{
  "n_layer": 20,
  "d_model": 320,
  "n_head": 4,
  "n_kv_head": 4,
  "head_dim": 64,
  "d_mlp": 1280,
  "vocab_size": 2048,
  "activation": "squared_relu",
  "norm": "layernorm",
  "norm_place": "pre",
  "norm_eps": 1e-05,
  "positions": "rope",
  "rope_base": 10000.0,
  "rope_fraction": 0.75,
  "qk_norm": true,
  "attn_scale": 0.125,
  "bias": "none",
  "tie_embeddings": false,
  "parallel_block": false,
  "init": "uniform",
  "init_std_qkv": 0.0269,
  "init_std_o": 0.0,
  "init_std_up": 0.0269,
  "init_std_down": 0.0,
  "optimizer": "adamw",
  "lr": 0.0026,
  "beta1": 0.95,
  "beta2": 0.95,
  "weight_decay": 0.066,
  "lr_head": 0.0255,
  "grad_clip": 2.0,
  "warmup_steps": 382,
  "schedule": "wsd",
  "decay_fraction": 1.0,
  "decay_shape": "linear",
  "final_lr_fraction": 0.0,
  "batch_tokens": 262144,
  "seq_len": 512,
  "doc_mask": true,
  "train_tokens": 1370000000,
  "steps": 5227,
  "dataset": "wikipedia_en"
}
MLP neurons of a small language model. Each row is named by its layer, matrix (down: output weights) and neuron, and shows model dimensions 0-255. Each number is 128 + 32 x the weight over its row's rms, rounded and kept within 0 to 255. Numbers have three digits each.
Before each neuron's rows, "raises" lists the tokens whose logits its output raises most directly, leaving later layers aside.

raises: "ox", "o", "op", "oy", "ol"
L11.down253:093067146149087140133109115167140203170161073111116155145083115098073161121166098058148125108049146093072131130190117143139158123119140175132054128154105098082156124136096089147106125137190118136110128230062053182120109152077107148130144150105158151103132191131108128095138118086158170134118162121176098170153168140046132108129147097160185169152114144141151131105155177076098102077082168126135083084081122140114124149147122136173123115114107088172091106112135151151117152175131099118129144110110127098080107095123094108114164134169071082087164071163113136130128118099199144135134132106119117107101120117140129116118143128129110159173182148127100127130169141180133135074099174132123109109143108113087162201143132017118166105095062171140099146120191169153123121198149121

raises: "ne", "na", "n", "ious", "ner"
L14.down337:136128126104123141103112121137074122139166127118128147157112109186197144109098139118070129139158071109115133138152151144112186112094130166169094096078109095090092126059152173127106119097137155084148110160141138139178141120106146154079128124146089097111092126156108153064109121163067138115130153085093154122120106147145137101115196177160079101088100079160165110156122110187104181119133102141194110105138120175131155148097203151122186119143170099096146138122101152120143099113114152147101110167086122173094155152141141158154094114131124136146169099134119118120144106145093123149072183206163154038086140141139109090107159113152164111137178063184147108132113117202120096101140084133105119114127162176113160125108104135090105072155077066132185151174132192161106118134152124

raises: "hen", "her", "hern", "here", "urr"
L11.down892:072152111101125114140121140140145088121193135078156146123208156141170153109074138086116126153115138079140099126092133109171143196132180116106163172107156142148164129095087101131096084085161103140164096137161146152147160143121200157138080175150151166147120116143125148165110097153122096109141043171164160127135093110109160068151119113168124125105121094096098133112147078132093074091217091141175144128127125104148164102156172133146125125075100173095045182122116150120118105054077162156168130126097115088126082103143172109142193125030081117098133116108107104174183127088119117140158142168135132119166107150149126135116204151107144080184133111209056144117103072176165144168106117127139050131086178116130094160106153096096115101179141148131162132170107144135164154119074107

raises: "ton", "ley", "ford", "land", "by"
L3.down760:068144104104113135166092122145133148108130086147094121109106088162082099190099144185134103120133143109102178169155132101213115157108107083080152101083184113160094067101140106079157171146110049194162060052138124148115110103146123087112116136090099109092059103128135113114133140162177118192130175095127110154094123066122147129140151091139117117126144168130093148143151058134117159160106170162152090091121084128159123120135119095086130042168100115210150134077082122134130083105128134148107130126113126150170117136173144111177164146118075173145095135173137132198137147146152203146118166151048174082171172132123100119126091054141124153109138123152118159131163072153143088046107133139093139134135180082179181139107130156165091175070144111160102117160094156113135112125075104

raises: "ity", "ation", "ated", "ation,", "ation."
L7.down223:080099145144157120184104149172191107163134128118149126113115146107158090184180132129122114118123098150096153109093060167082089114134104110093139153109075133145100140119070089105093161130177089086159137136064134129105079066156179117123164170163143072134147091119134156119092162149137120094127120112136123154153176158097093124084127162133113158101043127089072188148144099191143122101124095100174142166136100130151180136081146108156093213143141174115132080120142202125169133157121102127087141105106077088150140094106096125099144083072047160092063187089127188066108126126144100158178164202159145120102134149107105148122132118126141102126128178112120118182084147157164156127105104064110091135133091117102128174178168161098097163159135145118112153152157125170116136142105114

raises: "ep", "es", "ober", "eg", "uss"
L14.down745:091100168127136090115098153138138153151134160125111171147126123151164165153160081187115142129108180172105111122160222133107184163182090196114122134142154138096122127098069124180103144114106189105159100194107135086109142108117116129100122091143132058139074146124115133141067125107165123107175099163143118141173160160097125143118150139151127076114071160095066123122090141063156148139119130191155111071087128078107115130184148140113114128053120086119102108103093161131138144112102090093149130129151172150108125125108130144118073087143054136105139164164053167091150134092125213110169147133124107118091184072096148118106104215173174144170121129064101093163108095123097112150149106123066158141129112178210089148090139128129114165126159184142127084134144121145088156194101086

raises: "cess", "per", "ject", "duction", "du"
L3.down567:123148174174144157168142091161120077165124137200051169088129129117131115244116148074125148073168108083119109124122119134180103110128084122114157095148148131078117089136118128192104126114147156149129131234143131095137071118147100132202095139081152123146115088127133090076129112085146139179122143189132116117146155227100074170139133151104099127153203084152034136118135098123111140194122127129183175097125163171145052105147134107160090182072151137161145120154118114175128119068146128079122157124109020136111141130148128129188157139155079123114122157078128132085069077176137122078147154132110105175134194154067135136098095179162078151142091120091143108104124073144097113113085144098135087150096127119129164110111096097179152140115115121126107154132114115145157117181129123

raises: "ed.", "ation.", "ont", "ation,", "ation"
L10.down485:153157111105124177125126155112129137093082197174113057159143155101163076161126086073097173076160173108118070089164090116113122146108085109132117101134127154135138137194163108137128132145140126097125085165127159107124122139098108079153145085097062113070144110103086090141114174165050111077103128115132111139131108169159145091111081108167152111135120093113165159108149153127100131196157087156138136139124132077090076135107174135112100179099192144125127123109137147186131147168189111047115163115145104115121172068143147126135039114135085093099108109098133117088141157100091129089099162121172126099124127109118138145137130128159098123195160103129119137094139155125159149135136123096150171177171084090125161126173136185139129121089168100064146160135126018145123142087140172